{"hidden_size": 576, "vocab_size": 16384, "hidden_act": "gelu", "rope_fraction": 0.25, "qk_norm": false, "attn_scale": 0.125, "bias": "all", "tie_word_embeddings": false, "init_std_qkv": 0.0274, "init_std_o": 0.0274, "init_std_up": 0.0274, "optimizer": "adam_variant", "lr_mult_qkv": 0.5, "beta1": 0.9, "train_tokens": 688000000}
MLP neurons of a small language model. Each row is named by its layer, matrix (up: input weights) and neuron, and shows model dimensions 304-399. Each number is 128 + 24 x the weight over its row's rms, rounded and kept within 0 to 255.
After each neuron's rows, "fires on" lists the tokens most often at its 100 highest values on Wikipedia text that the model never trained on.

L7.up1394 [ 92 120 178 109 106 102 134 119 157 136 106 167 111 131 111 126 121 112 148 102 138 159 128 119  54 150 110 140 113 121 127 141 154 150 140 141 128 126 148 125 125 129 160 160 107 130 112  90 101 178 125 114 147 149 117 143 117 120 145 175  96 133 116 164 126 132 143 110 134 120 136 121 137 141 121 141 158 188 158 109 165 122 173 148 154 103 141 117 135 102 155  83 144 156 101 107]
fires on: "1", "M", ":", "R", ".", "m"

L3.up170 [135 142 105 164 123 119 159 142 170 120 162 121 130 113 168  97 113 146 101 104  99 110 118  96 102 134 140  87 138 105  81 106 110 145 177 142 118 105 159 169 129 118 146 138 114 120 163 116 160 114 122  95 136 135 138 124 131 135 143 148 167 114  94  96  83 136 137 114 125 121 178 134  98  93 128 119 120  87 122 147 152 127 140 154 127 154 152 121 126 135 141 129  90 156 132 176]
fires on: ":", " as", " and", "'s", "-", " News"

L7.up389 [134 177 137 136 142  91 165 120 190 153 122 135 109 118 147  97 127 124 113 118 131 118 144 166 111 144 143 132 136 129 128 125 117 122 148 165 133 136 199 121  80 135 150 124 124 102 120 109 177 166 113 135 139 145 155 137 101  89 116 152 144 148 135 129 107 125 123 159  96  99 106 146 115 105 137 164 123 119 112 114 169 131 150 152 123 141 166 148 105 153 137 172 150 123 122 172]
fires on: "0", "8", " over", "7", "9", " up"

L3.up1421 [129 151 136  96 140 130 130 111 153 120 117 125 148 132 125 106 121 104 144 148 161  91 110 146 134 156 128 132 167 119 103 155  93 176 119 133 166 133 135 143 133 124 106 141  97 140 135 137 139 139 126 163 107 117 148 140  95 104 130 123 128 127  68 138 109 107  97 131  88 118  79  90 111 141 126  63 147 111 106 101 126 132 153 101 114 119 118 110 154 135 146 112 107 149 137 139]
fires on: " as", " of", " physical", " time", ","

L7.up608 [154 168 141 119 127 112 125  94 168 148 113 117 127 117  80 102 111 110 120  98 171 116 158 126 131 158 153 157 101 164  70 141 146  94 151 123 132 139 151  86 124 124 109 108 109 119 139 107 127 177 106 168 122 148 134 120 150 132 105 113 139 128 131 104 123 149 123 131 158 151 121 116 131 114 107 130 115 122 126 113 116 115 168 118 128 125 145 158 153 101 143 122  93 121 141 100]
fires on: " April", " February", " March", ",", "en", " Athletics"

L7.up1431 [112 149 147 173  89 111  79 150 122  96 102 104 101 126 161 107 103 155 126 164 144 147 154 155 116 128 102 110 129 145 104 143 129 110 108 132 150 158 125 135 111 123 129 149  97 117 144  87 102 116 115 150 114 136 164 149 134 136 121 174 174 157  72 148 178  87 149 126 150  95 125 125 119 111 155 101 132 136 151 127 111 123 170 164 153 128 120 135 115 122 172 106 127 169 136 122]
fires on: "2", "1", " Festival", "du", "a"

L3.up186 [134 128 151 131 141 141 150 127 138  94  98 107 144  93 138 150 111 118 126 148 182 120 126 107 118 184 141 137 197  94 140 130 178 155 147 131 141 173 155 136 139  93 182 141  90 132 153  94 123 141 153 137 143 130  94 152 134 136 133 143 121 155 122 130  88 102 110 136 133 148 110  88 106 157 121 140 145 109  86 129  94 129 130  99 145 108 137 128 107 144 101 138 162 149 137 130]
fires on: " -", " –", "ed", " —", "s", "9"

L3.up1646 [154 116 135 111 112 150 155  88 142 102 172 117 113 106 104 141 148  89 137 104 128 119 136 169 120 150 133 143 131 131 141 139 131 108  88 109 104 124 109 135 110 155 127 128 106 126  92 101 141 156 124 172 138 116 185  85 123 125 116 104 105 114  87 102 124 130 116 117 102  83 155 135 138 160 110 138 108 145 141 113 114  97 151 178 147 149 165 118 117 105 112 122 144 141  81 153]
fires on: "Ch", "8", " of", "'s", " to"

L3.up1889 [157 145 102 136 122 142 122 123 140 162 120 106 114 132 125 135 154 157 117 155 142 121 133 114 122 161  85  71 170 136 113 180 122 120 149 115  97 135 122 141 126 140 132 103 139 150 110 123 139 141 136 125 125 125 161 109  95 112 137 111 130 126 126  94  45 130 112 130 169 131 127 120 145 102 138 117 107 114 115 158 123 105 159 143 159 112 149 127 117 114 136 121 132 147 103 153]
fires on: "2", "8", " matches", " Short"

L7.up101 [136 175 151 156 125 171 166 130  98 171 161 157 174 106 141 132 100 105 155 151 144 127 157 123 125 120  91 101 106 112 120 147  96 133 132 128 146 114 147 153 129 131 135 161 116 108 107 166 126 176 130  80 107 180 133 152 117 135 134 138 163 126 138 128 100 113 106  93  73 146 102 135 152 100 105  92 119  98 170 113 107 136 148  94 149 102 135 107 131  85 173 143 102  98 119 158]
fires on: "1", "0", "M", "5", "F", " f"

L3.up1346 [ 98 131  99 143 124 134 129 128 123 149 113 167 152 126 182 150  99 152 115 119 169 117 122 123 119 130 132 145 105 133 119 114 114 145  85 143 110 122 187 158 156 144  87 141 102 106  80 115 130 150 147 112 129 119 127 173 111 140 120 141 131 136 132  99 164 132 130 102  86 115 105  92  95 162 106 107 140 150 133 145 127  83 126 142 117 137 143 117 139 118 127 174 112  75 113 139]
fires on: "0", ",", " by", " which", "akh"

L7.up1544 [ 86 141 123 103 120 156 108 135 106 128 111 156 108 101 169 154 102 142 129 137 145 134 168 138 149 125 136 149 167 106 155 110 100 150 111 143 158 125 151 145 132 133 103 160 110 106 134 162 155 149  66 142 102 134 185 128  93 113 115 127 132 133 122 147 133 134  93 124 123 106 164 128 123 136 127  90 143 145 137 138 111 121  96 110 173 119 149  93 112 114 155  89 147 110  96 118]
fires on: "0", "\n\n", "3", "5", "2", " "

L7.up1471 [131 109 102 113 116 150 107 131 131 117 130 165 104  81  93 156 106 118 117 129 137 131 133 118 120 147  99 128 111 153 164 144 117  75 124 123 152 104 136  94 129 115 145 129 123 122 131 153 157 185 117 186 129 120 159 134 119 189 159 142 133 120 117 128 139 123 120 150 141 115 156 100 147 174 117 137 128 148 121 163 137 129  96 137 185 101 143 169  76 165 114  93  64 163 133 106]
fires on: ".", ".\n\n"

L3.up231 [146 115 109 133 139 104 113  99 143 126 144 138 127  98 129 138 134 106 130 122 109 164 131 165 134 162  99 141 121 156 122 113 140 173 129 138  95 113 175 142  97 187 134 131 116 143 153 144 161 123 159 108  99 154 188 124 124 139 121 122 113 127 113 160  75 119 117 122 116 117 169 128  84 124  89 125 140 132  91 140 128 109 198 140 155 102 135 123 118  98 123 106 148 158  93 134]
fires on: "-", ":", "ale"

L7.up891 [122 119 141 141 135  92 164 121  93 108 133 168 121  74 117 160  84 153 159 138 141 136 122 149  99  87 139 124 142 100 129 146 136 143 106 133 124 111 204 150 104  99 155 107 118  97 119 105  90 135 158 155 119 121 142 158  98 126 147 157 129 132 113 148 168  88  81 118 144 117 162 120 161 149 129 130 144  93 178 117 140 109 142 118 185 152 148 106 143  86 132  91 116 186 116 127]
fires on: ".", " C", ":", " L"

L3.up1925 [140 128 145 144  75 140 104  70 157 105  89 119  55 123 113 193 119 139 129 113 111 141 120 168  62 143 138 187  94 137 120 136 127 121 127 144 169 134 151 118 113 141 126 114 143 114  63 122 112 114 142  88 113 163 124 138 103  85 127 135 112 145 116 141 144 126 121 150 147 122 125  99 147  77 135 105 178 129 129  97 148 142 147 127 113 167 148 105 127 115  95 128 122 106 143 131]
fires on: "–", "s", ":", "\n", "'"

L3.up1823 [168 156 147 119 101 104 156 144 124 125 149 154 111  83 100 176 141 125 122 140 127 115 118 138  95 138 118 113 164 133 103 144 121 143 153 169  93 149 108 132 117 151 161 125 179  92 122 103 172  88 134 138 114 134 117 114 113 110 105 135 118 124 120 156 104 100  96 143 165 127 144 116  98  91  51 138 150  94  91 193 148  80 141 189 141 161 153  96  94 136 109 144  95 106 158  93]
fires on: "2", " .", "3", " del", " rel", "4"

L7.up167 [184 163 174 174 101  84 151 109 134 114 140 108 121 103 137 141 116 121 132 119 105 106 133 154 133 192 132 162 115 138 129 133  99  89 125 134 177  83 141 106 117 154 142 144 152 143 110 120 132 171 150 126 123 116 133  89 111 132 178 100 119 110 133 103 115  89 115 131 131 105 108 151 114 120 155  90 113 117 123 111 150 125 127 129 114  96 156 145 131 120 117 118  77 146 105 174]
fires on: " for", ".", "-", "ep", "ok", "ess"

L7.up1281 [152 116 129 119  81 121 143 127 115 109 131 137  86  99 134 110 118 135 138  84 170 109 149 135  62  71  48 118 125  90 100  92 126 128  81 156 168 122 121 128 128 102 179 142 117  78 132 139 109 133 123 120 131 114 139 126 118 130  89 172 132 112  88 115 127 112  73 109 115 124 146 128 123 131 109 133  82 130 127 179 178 143 147 101 142 119 100 133 129 130 147 137 135 124  93 140]
fires on: " to", " will", "0", " be", " can", " being"

L7.up1459 [147 117 165 146  98  99 172  96 128  76  96 124 121 127  83 176 172 124 141 104 144 112 163 101  86 142  90 132  83 147  79 149 124 127  86 144 156 153 101 121 114 109 155 139 105  98 135  87 104 115 134 127 162 170 117 112  93 157 131 140 117 173 137 177 166 118 107 148 111 133 174 123 108  91 117 146 128 113 116 107 112 123 157 127 136 116 102 119 102 140 117 136 102 117 118 132]
fires on: " that", " be", " to", " same", "dr", " all"

L3.up47 [132 141 150 110 106 125 124  85 110 131 137 175 140 145 106 127  88 132 131 108 134 136 162 112 107 107 108 112 103 128  86 128 122  92  97 170 132 125 154 128 105 141 164 139 121 107 129 147 173 113 123 124 106 133 146 112 118 191 120 141 167  81 100 136 159 106 141 158 122 107 156 124 142 128 113 111 162 136 138 165 150 103 159 120 119 117 118 138 125  87 127 104  87 150  94 169]
fires on: ",", " that"

L3.up1392 [141 132 112  79 107 150 135 107 147 162 146 108  92 126 133 116  69 108 112 139  82 124 137 111  77 149 145 158 148 135 127 141 114 138 171 149 127  96 120 156 141 131 105 131 122 148 119 127 117 150 107 124 104 117 108 141 121 104 150 146 135 135 143  98 129 113 122 151 133 150 129 109 121 134 130 142 115  95 127 152 117 129 140  97 122 104 116  93  87 118 107 122 157 137 117 107]
fires on: " to", " and", " ===\n", " in"

L7.up273 [148 124 165 108 142 129 132 117 136  75 122 144 132 150 131 124 106 147 152 113 158 119 133 119 116 188 135 136 153 161 120 141 100 131 128 108 140 149 133 114 149 121  90 137  79 129 119  53 117 158  94 131 131 150 131 110 148 148 125 150 124 136 147 132 102  60 134 118 113 141 110 151 141 144  80  88 115 122  63 123 161  94  95 155 151 142 145 150 126 130 135  92  98 159 148 116]
fires on: ".", "|", ")", " (", " for", " "

L3.up2005 [125 142 176 131 114  73 138 113 125 133 147  99  96  90 139 105 142 160 122 130 151 129 112 117 141 159  88 131 136 101 157 150 142 128  96 127 148 156 108  99  75  96 108 135 105 142 123 127 136 130 138 143 125 123 105 121 100 117 116  91 143 109 134 124 132 135  97 138  58 143  98 122  74 170 143  96 145  93 125 103  98  75 121 135 147 112 137 111 111 154 129 144 124 143 129 169]
fires on: "'s", ":", " by", " as"

L7.up1511 [172 133 122  97  94 105 129 153 108 113 114 131 121 128 130 164 126 110 110 118 122 168  92 113 116 128 104 130 121 137 159 126 113  75 110 164 108 149 141 110  98 141 188 108 148 119 161 141 153 185 104 176 100 137 138 104 118 165 142 138 199 130 102 130 131 129 143 118 113 111 149  82 135 159 146 123 163 133 129 160 167  92 139 130 133 118 151 139 109  99 166  72  99 147 135  90]
fires on: ".", ".\n\n"

L3.up140 [151 119 143 112 101  69 117 133 175 115 149 137 131 142 160 106 113 111 133 141 133 163 123 193 135 144 102 139 100 153 109 165 122  98 122 161 138 125 178 125 126 159 107 123 149 121 132 110 157 144 112 118  99 152 145 143  80 154 143 143 153 150  93 153 117 146 124 172 171 141 143  90 115  87 127  90 125 134  94 128 152 111 144 133 145 135 129 123 116  94 101 105 114 109 143 130]
fires on: " |", " and", "-", ")\n", " year"

L3.up1585 [152 126 143 150  76 129 171 108 105 114  86 141 175 131 131 151  99 152 127 105 159 154 109 133  82 150 117 196 156 108 103  96 152 141 141 149 124 176 150 167 156 107 119 121 179 122 122 142 128 140 126 144 126 155 150 110 117 146 112 140 135 137  80  85 157 163 139 134  81  87 148 165 130 118  99 120 143 129 117 165 168 136 136 136 106 143 175 123  79 116 120 156  89 140 141 148]
fires on: "0", " –", " -"

L7.up956 [142 156 134 140 120 171 155 116 109 136 147 100 140 139 109 125 143 112 160 148 142 122 143 151 131 174 157 128 135 165 116 147 107 101 141 116 153 112 133 103  83 102 110 143 148 178  94 126 130 143 131 139 172 141 112 108 135 117 136 122 142 136 130 133  89 135 128  98 117 151 100  98  73 126 115 126 127 132 124 137 109 136 116 152 178 114 141 123 107 117 151 106 127 141 104 110]
fires on: " (", " —", "\"", "ic"

L3.up1821 [125 177 107 179 134 114 155 136 114 142 138 155 114 139 131 147  99 183 120 127 175 136 117 136  88  95 123  87  98 116 115 130 129 140 107 148 189 153 147 151 108 164 138 123 104 110 161 123 134 138 108 149 105 150 164 151 128 128  96 128 177 124 124 102  73 135 122 126 121 127 121  53 124 124 109 103 112 101  94 106 164 166 140 108  94 147 139 112 112 159 153 148 147 148 135 121]
fires on: "E", " United", " S", " U", " T"

L7.up434 [109 112 173 140 101  94 127 114 128  88  70 137  87 119 160 116 152 165 158 133 104  99 131 169  91 135 121  90 125 167 116 150 128 113  79 118 131 109 149 116  89 136 111 137 116  98 132  99 164 159 112 146 143 162 144 126  92 129  81 114 121 140 151 106 116  92 116 127 103 107 148 100  75 133 135  89 123 132 111 103 179 155 131 135 172 109 106  90 128 129  97 125  80 116 148 151]
fires on: " |", " |\n", ":", "'s", " m", " "

L7.up1066 [107 121 139  97 109 116 110 126 123 117 103 134 102 108 106 119 129 155 113 158 144 137 169  98 148 153 157 129 141 158 146 119 135  68 137 139 154 127  99 121 111 145 127 172  87 129 113 142 176 143 121 142  75 131 127 125 141 120 126 123 155 115 103 137  94 117 112 159 149  97 116 123 132 136 106 140 153 135 104 154 141  72 129  92  85 104 161 141 140 116 133 131 114 138 104 144]
fires on: " to", "ly", " may", " could"

L3.up669 [126 142 160  96 133 104 149 119 135 104  74 110 118 118 119 153 101 123 130 136 142 137 144 128  99 151 100 127 117 151 163 144 104 127 142  92 163 118 124 173 107 124 128 122 116 158 122 116 154 144  91 151 139 134 133 112 111 143 153 123 151  94 133 111 135 137 113 136  85 155  97 145  99 127 142 112 156  93 137 108 101 127  97  88 153  98 109 135 104 116 124 110 123 138  90 144]
fires on: "0", "ath", "at", "k", " University", " J"

L3.up83 [160 134 119 153 149 125 134 120 122  98 118 124 117 118 135 146 166 115 123  84 126 138 123 141 112  92 118 113  96  90 171 116 105 155 119 143  96 107 128  93 115 142 135  93 109 138 108 144 107 114 104 137 109 176 136 130 132 133 109 141 159 113 143 154 125 131 116 109 131 115 152  90 164 148 128 134 109 109  78 114 145 133 124  60  97 138 110 114 121 123 164 117 140 150 102 153]
fires on: ":", "1", "2", " minutes", " Kon"

L3.up1520 [134 120 125 130 122  99 143 109 134 120 187 108  89 107  65 104 114  93 114 100 140 123 176 154 116 139  99 142 151 128 140 161 130 151 152 158 117 138 110 154  71 101 110 139 103 122 149 109 122 121  79 132 136 147 148 103 143 126 123  82 119 131 150 142  89 103 161 102 143 120 174 135  74 161  91 128 136  57 132  90 118  66 149 135  90 127 120 152 131 133 146 142 158 171 128 151]
fires on: "3", " place", "8", " el", " Ad", " of"

L3.up1030 [123 146 146 103 102 124 114  97  95 126  97 156 114  54 146 135  67 124 131 133  97 127 148 136 112 108  90 130 112 118 141 119 115  94 165 128  95 134 107 107 130 172 111 126 102 135 171 125 136 142 162 175  94 163 110 137 117 116  99 176 151 131  84 153 142 151  82 132 133 148 156 124 136 132 102 139 128  96  99 144 142 143 115 133 108 153 129 116 111 113 152 147 107 126 168 136]
fires on: ".", " Company", " Town", " by", "-", " its"

L7.up1319 [128 135 122 163 125 157 147  72 145 120 119 139 135  84 116 102 105 109 127 169 144 158 150  90  73 122 126 139 105 140  75 108 147 138 174 137 139 155 147 143  87 102 155 140 133 102 144 137 142 126 164 129  92 179 140 155 145 109 133 120 178 166 102 139 144 137 121 116 172  99  83 148  82 101 140  87 130 121 158 127 138 132 149 161 136 117 130 140 123  72 136 104 124 126 172 151]
fires on: " of", "/", "-", " &", " and", " /"

L7.up501 [107 173 134 137 132 151 170 105 130 156 124 163 128 119 171 157 118 125 166 123 110 150 185 160 108 153 149 118 132 150  99 132 131 134 123 142 159 157 156 134 115 121 127 146 100 176 130 171 217 208  98 141 109 173 160 133 110 123 105 168  92 100 125 116  95 119 163 150 162 142 117  96  96  96  97  88 167 102 115 133 139 109 116 137 142 117  89 142  85 113 117 131 154 125 120  82]
fires on: " ", "\n\n", "–", " —", "\"", " ("

L3.up295 [113 145 156 106 114 136 133  89 141 118 116 141 101 140  98 125 100 135 127 144 123 118 134 132 131 147 133 123  54 162 126 129 165 115 154 116 121 121 153 100 110 134 137 114 120 124 107  95 110 190 146 119 121 172 171 143 116 134 104 124 116 149 137 132 157 140 154 167  97 147 108 102 132 126 120 109 192 153 132 143 141 139 114 119 132 137 158 108  81 122 120 104 131 124 120 112]
fires on: ":", "ville", "–", ",", " "

L3.up395 [134 146 153 139 116  98 115 108 101 105 119 117  78  99 134 134 105  99 119 139 122 115 100 146 127 135 127  97 131 102 164 133 139 123 112 141 119  81 143 145 159 184 121 149  63 162 138 109 141  92 105 155 154 150 128 110 111 134 146 148 137 133 134 159 120 126 102 150 148 127 111 149 155 162  99  90 101 131 103 127 169 100 120 133 143 139 109 106  98 109 124 124 152 135 110 118]
fires on: ":", "4", "2", "5", " town", " considered"

L3.up670 [141 104 107  96 139  92 133 134 180 139 124 110 122 114 132 116 135  70  93 160  85 162 164 119 138 151 105 140 123 130 130 155 164  99 121 124 106 134 128 156 124 194 115 159 126 116 134 140 137 130 165 120 128 168 146 136 104  93 124 166 168 103  95 134  87 161 126 135 116 104 141 138 141 106 138 147 108  98 152 180 154 123 156  85 118 113 108 120 101 119 171 148 138 124 124 136]
fires on: "-", "for", "7", " track", "ist", "0"

L3.up1574 [161 142  93 121 110 115 137 125 152  82  81 157 143 106 124 140  63 104 118 109 130 139 154 172 138 129 121 150 165 110 149  66 120 126 132 177 159 127 158 137 124 162 128 138 125 102 143  98 129 128 116 107 133 145 160  93  91 115 135 114 143 142 117 134 110 131 145 118 131  89 137 127 147 149  84 134 135 143 108 147 109 154 166 105 165 136 127 125 103 108 133  80 124 137 117 123]
fires on: ",", ":", "0", " original", " debut"

L7.up502 [168 186 124 119 101 119 131 117 130 101 113 144  94  96 135 149 168 110  80 110  99 102 149 143  99 141 145 123 160 135 112 104 111 120 145 156 166 112 176 147  78 141 111 148 106  96 173 119 161 139 164 118 101 169 131 105  82 121 112 151 129 102 125 126 165 120 103 130 105 101 115  95 131 154 134  99 139 147 122 137 134 147 152  66 145 118 126 100  88  97 157 145  95 179 138 108]
fires on: " an", " =\n\n"

L3.up1729 [ 89 138 146 108 127 114 156  90  91  80 158 131 104  87 172 134 149 138 117 110 160 132 124 147 128 176 147 132 140 106 136 118 150 152 112 150 180 145 132 166  73 146 104 137 119 133 120 120 128 125 136 151  99 141 141 113 149 136 102 142 116 120 116 107 140 165 117 109 103 113 135 117 142 140  96 106 145 138 109 131  97 120 133 124 127 112 122  93 105 127 120 128 145 135 151 151]
fires on: ":", "==", "===", " =\n\n", " |\n\n"

L3.up150 [163 163 123 135  94 118 139 151  95 100  94 154 121 105 103 132 112 150 159  99 173 176 133 133 147 166 132 146 134 116 176 172 102 151  80 113  85 163 124 152 115 173 124 149 153 147 146 101 113 132 105 146  93 136 164 108 123 121  83 151 149  81  93  98 110 116 107 130  93 111 125 132  93 105 122 105 153 132  90 153 101 133 141 154 161 106 130 134 121 161 126 123 140 149 113 171]
fires on: "2", "0", " R", " Re", "R", " co"

L3.up598 [ 84 156 185 146 124  45 174 150 114 127 181 139 163 153 133  98 118 172 104 101 137 117 126 111 179 138 127 122 170 129  98 104 130 155  47 148 127 123 151 108 152 146 132  98 114  95 161 163 141 154 103 123 107  98 150 127  54 127  69 162 112  86 118  88 116 115  92 104  99 122 128 152 159 112 138 114 164 163 139 117 144 134 135 153 112 102  86 100 115 128 144  95 109 141 116 132]
fires on: ",", " time", ";"

L3.up118 [139 145 153 169 110 110 190 151 148  89 143 159 137 143 131 131 131 133 121 143 153  99 130 137 111 141 137 122 148 108  88 135 107 108 148 127 140 113 177 156 159 141 148 168 102 127 173 150 179 111 142  90 138 138 140 125 114 128 112 163 127 109  98 136 151  74 133 133 109  83 113 124 140 144 112 105 159 113 103 146 125 109 162 120 172 157 142 116 123  67 168 144  97 135 149 152]
fires on: ":", " (", "—", "7", "6", " History"

L7.up1453 [120 181 144  73 124 159 111 128 147 124 114 132 165  84 149 136 129 131 103 134 139 102 116 125 112 142  97 128 134 107 137  96 127 120  96 133 146 106 159 126 114 126 147 149 134  79 137 124 164 135 159  70  93 156 133 112 107 148 158  97 136 106 104 122 150 131 117 175 148 179 131 122 139 129 118 138 177 124 134  81 139 113 170  84 122 136 157  71  81  86 128 125 111 146 116 126]
fires on: "1", "A", " for"

L7.up88 [147 141 171 114 116 126 165  97 137 116  90 131 130 125  92 139 127  99 168 179 141 136 155  89 119 127 144 124 121 126 126 137 109 150 141 131 121 117 102  88 111  98 165 172 143 118 108 111 149 143 123 133 122 147 136 130  90 144 158 146 141  63 137 128 121 126 108 109 175  87  76  92 134 136 158 127 113 143 108 103 176 104 117 164 162 132 135 135 175 157 163  92  95 145  97 161]
fires on: "M", "m", "ad", "-M", "om", "K"

L7.up1447 [131 171  88 133  91 141 141 117 135 134  79 167 158  74  96 176  84 114 147 138 116 167 174 107  99 171 102 138 134 154 120 168  92 162 153 133 172 150 146  87 170 135 111 124 136 105 161 113  94 153 165 104  59 170 152 158 105 129 167 159 150 135 140 114 143  84 123 130 157 121 128 106 135 135 141  96 148 105 123 108 158 125 132  83  99  89 132 104 108  87 144 108 155 144 157 149]
fires on: " by", "f", "-", "1", "ö", " We"

L7.up170 [174 161 137  86 105 114 125  91 131  97  90 150 137 140 148 133 100 104 147 121  89 133 127 115 112 105 107 154 133 133 131 124 105 125 139 154 122  88 116 122 115 127 153 145 118 117 142 113  96 124 106 145 109 110 126 160 103 102 111 151  96 147 111 136 141 121 134 166 103 113 122 137 147 159 109 118 188  94 125  92 146 127 110  74 141 144 168 151 102 118 132 116  89 182 147 159]
fires on: " as", "ly", " rather", ",", " not"

L7.up1990 [143 146 107  89 122 129 114 116 152 135 133 168 111 147 142 135 143 128 116 124 150 163 194 139 113 145 123 135 153 137 134 134 135 110 118 136 101 128 121 208 122 148 119 159  84 118 144 105 101 135 138 129 103 114 111 141 112 121  95  98 159 140 154 130 154 114 117 121 112 127  68 113 138 171 127 118 136 107 106 128  64 137 126 109 106 119 126  89 135 126 145 135  94 111  96 110]
fires on: " to", " in", ",", " at", " area"

L7.up1987 [150 106 102 113 142 138  75 127 158 103 180 119 109 116 110 129 113 103 113  96 117 117 123 121 154 171 146 105 134 108  87 132 124 120 160 113 167 162 163 134 110 106 156 145 114 122  89 139 166 157 113  97 105 171 137  92 116 126 133 134 118 139 145 144 167 142 138 102 136 171  81 112 145 138  90 120 172 151 150 151 149 116 157 127 162 106 140 119 127 108 138 115 100 144  86 188]
fires on: " to", " |", ",", " than", "–"

L3.up985 [107 118 166 153 111  86 202 113 166 109 150 126 133 144 136 105 166 125 111 122 130 131 104  97 118 158 108 115 168  99 127 138  96 118 133 122 131 168 182 148 122 121 112 141  97 126 130 146 118 125 103 175  98 165 159 141  76  82 126 117 149 119  90 109 106 139 169 145 132  95 151 136 156 102 138 123 144  92  88 102  91  74 138 121 149 141 140 122 141 102 159  91  71 144 132 132]
fires on: ")", " -", "1", " original", ";"

L7.up1386 [173 124 117 151 135  78 135 113 126 110 105  92 112  79 149 149 109  90 142  89 113 153 116 140 116 148 102 135 110 110 160 132 131 140 117 101 134 159 123 160 127 157 135 125 117 158 180  95  94 156 117 149  97 101 141  86 111 126 179 141 157 117 134 156 136  75 107 156 143 159 107 147 115 145 117 159 130  80 133 106 137 117 106 143 142 106 140 135 151 141 173  94 113 163 122 142]
fires on: ".", "ap"

L3.up572 [120 152 102 133 137 118 148  94 102  67 150 155  86 116 140 127 100 106 160  95 124 137 123 133 126 183  92 147 145 111 133  94  93 171 109 142 106 136 106 130 155 155 159 142 152 149 118 119 188 159 108 144 100 179 184 132 112 133 133 125 119 100 147  99  84 100 128 165 133 107 143 137  90 128 118 106 112 101  59  96 131  89 116  93 113 154 139 156 125 103 122 130  86 142 134 208]
fires on: " In", " over", " On", "On", " Over", "In"

L3.up213 [152 116 128 123 133 149 161  82 134 152 135 118 117  94 139 105  94 101 116 141 129 142 121 106  95 150 136 116 110 162  94  89 147 123 114 127 152 161 158 122 104 131 154 104 143 144 136  90 185  87 161 158 125 133 163 150 129 152 110 128 143 144 105 177 136 131 141 142 167 145 105  74 121 118 120 142 175 139 125 129 136 127 115  81 138 145 142 140 104 104 159 168  62 103 102 143]
fires on: ",", " that", " them", " car", " water", " area"

L3.up88 [147 145 127 122  76 163 185  87 130 123 113 134 157 120 149 141  90 104 118 122 107  80 119 186 134 146 116 151 130 137 121  94 109 149 126 172 124 139 145 169  73 195 132 106 165 159 153 140 182 124 172 145 108 150 142 130 124 114 120 145 121 126 104 173 102 166 129 149 140 131 138  99  92 110  93 127 109 109  91 150 178 152 155 114 142 144 134 140 122  93 100 112 152 118 163 119]
fires on: "0", "8", " album", "onic"

L3.up1155 [148 159 113 128 126 159 140 118 161  93 123 161 122  68 131 140 154  98 170 107 139 125 126 121 125 121 109 135 126 140 152  99 113 154 146 161 128 124 110 147 116 152 117 163 148 151 128 140 162 138  81 134 108 124 173 148  84  99 147 167 161  87 122 126  97 148 111  89 166  98 134 133  80 132 113  82 139  86 115 140 120 104 133 103 142 117 133 127  88 110 102 153 109 167  79 187]
fires on: "6", "2", "0"

L3.up989 [160 157 149 132 117 120 174 137 155  98 147 162 116 116 131 109 103 134 137 111 136 114 152 123 140 117 132 110 157 146 101 137  78 129 176 144 149 146 153 177 147 161 146  88 116 121 114 152 178 115  96 108  67 154 115 155 168 115 108 150 148 117 122  69  74 107  85 114 132 104 124 109 145  59 103 125 135 102 118  99 134  99 187 139 141 130 153 113 140 133 120 101  86 164 138 117]
fires on: " United", " U", " national", " federal", " NA"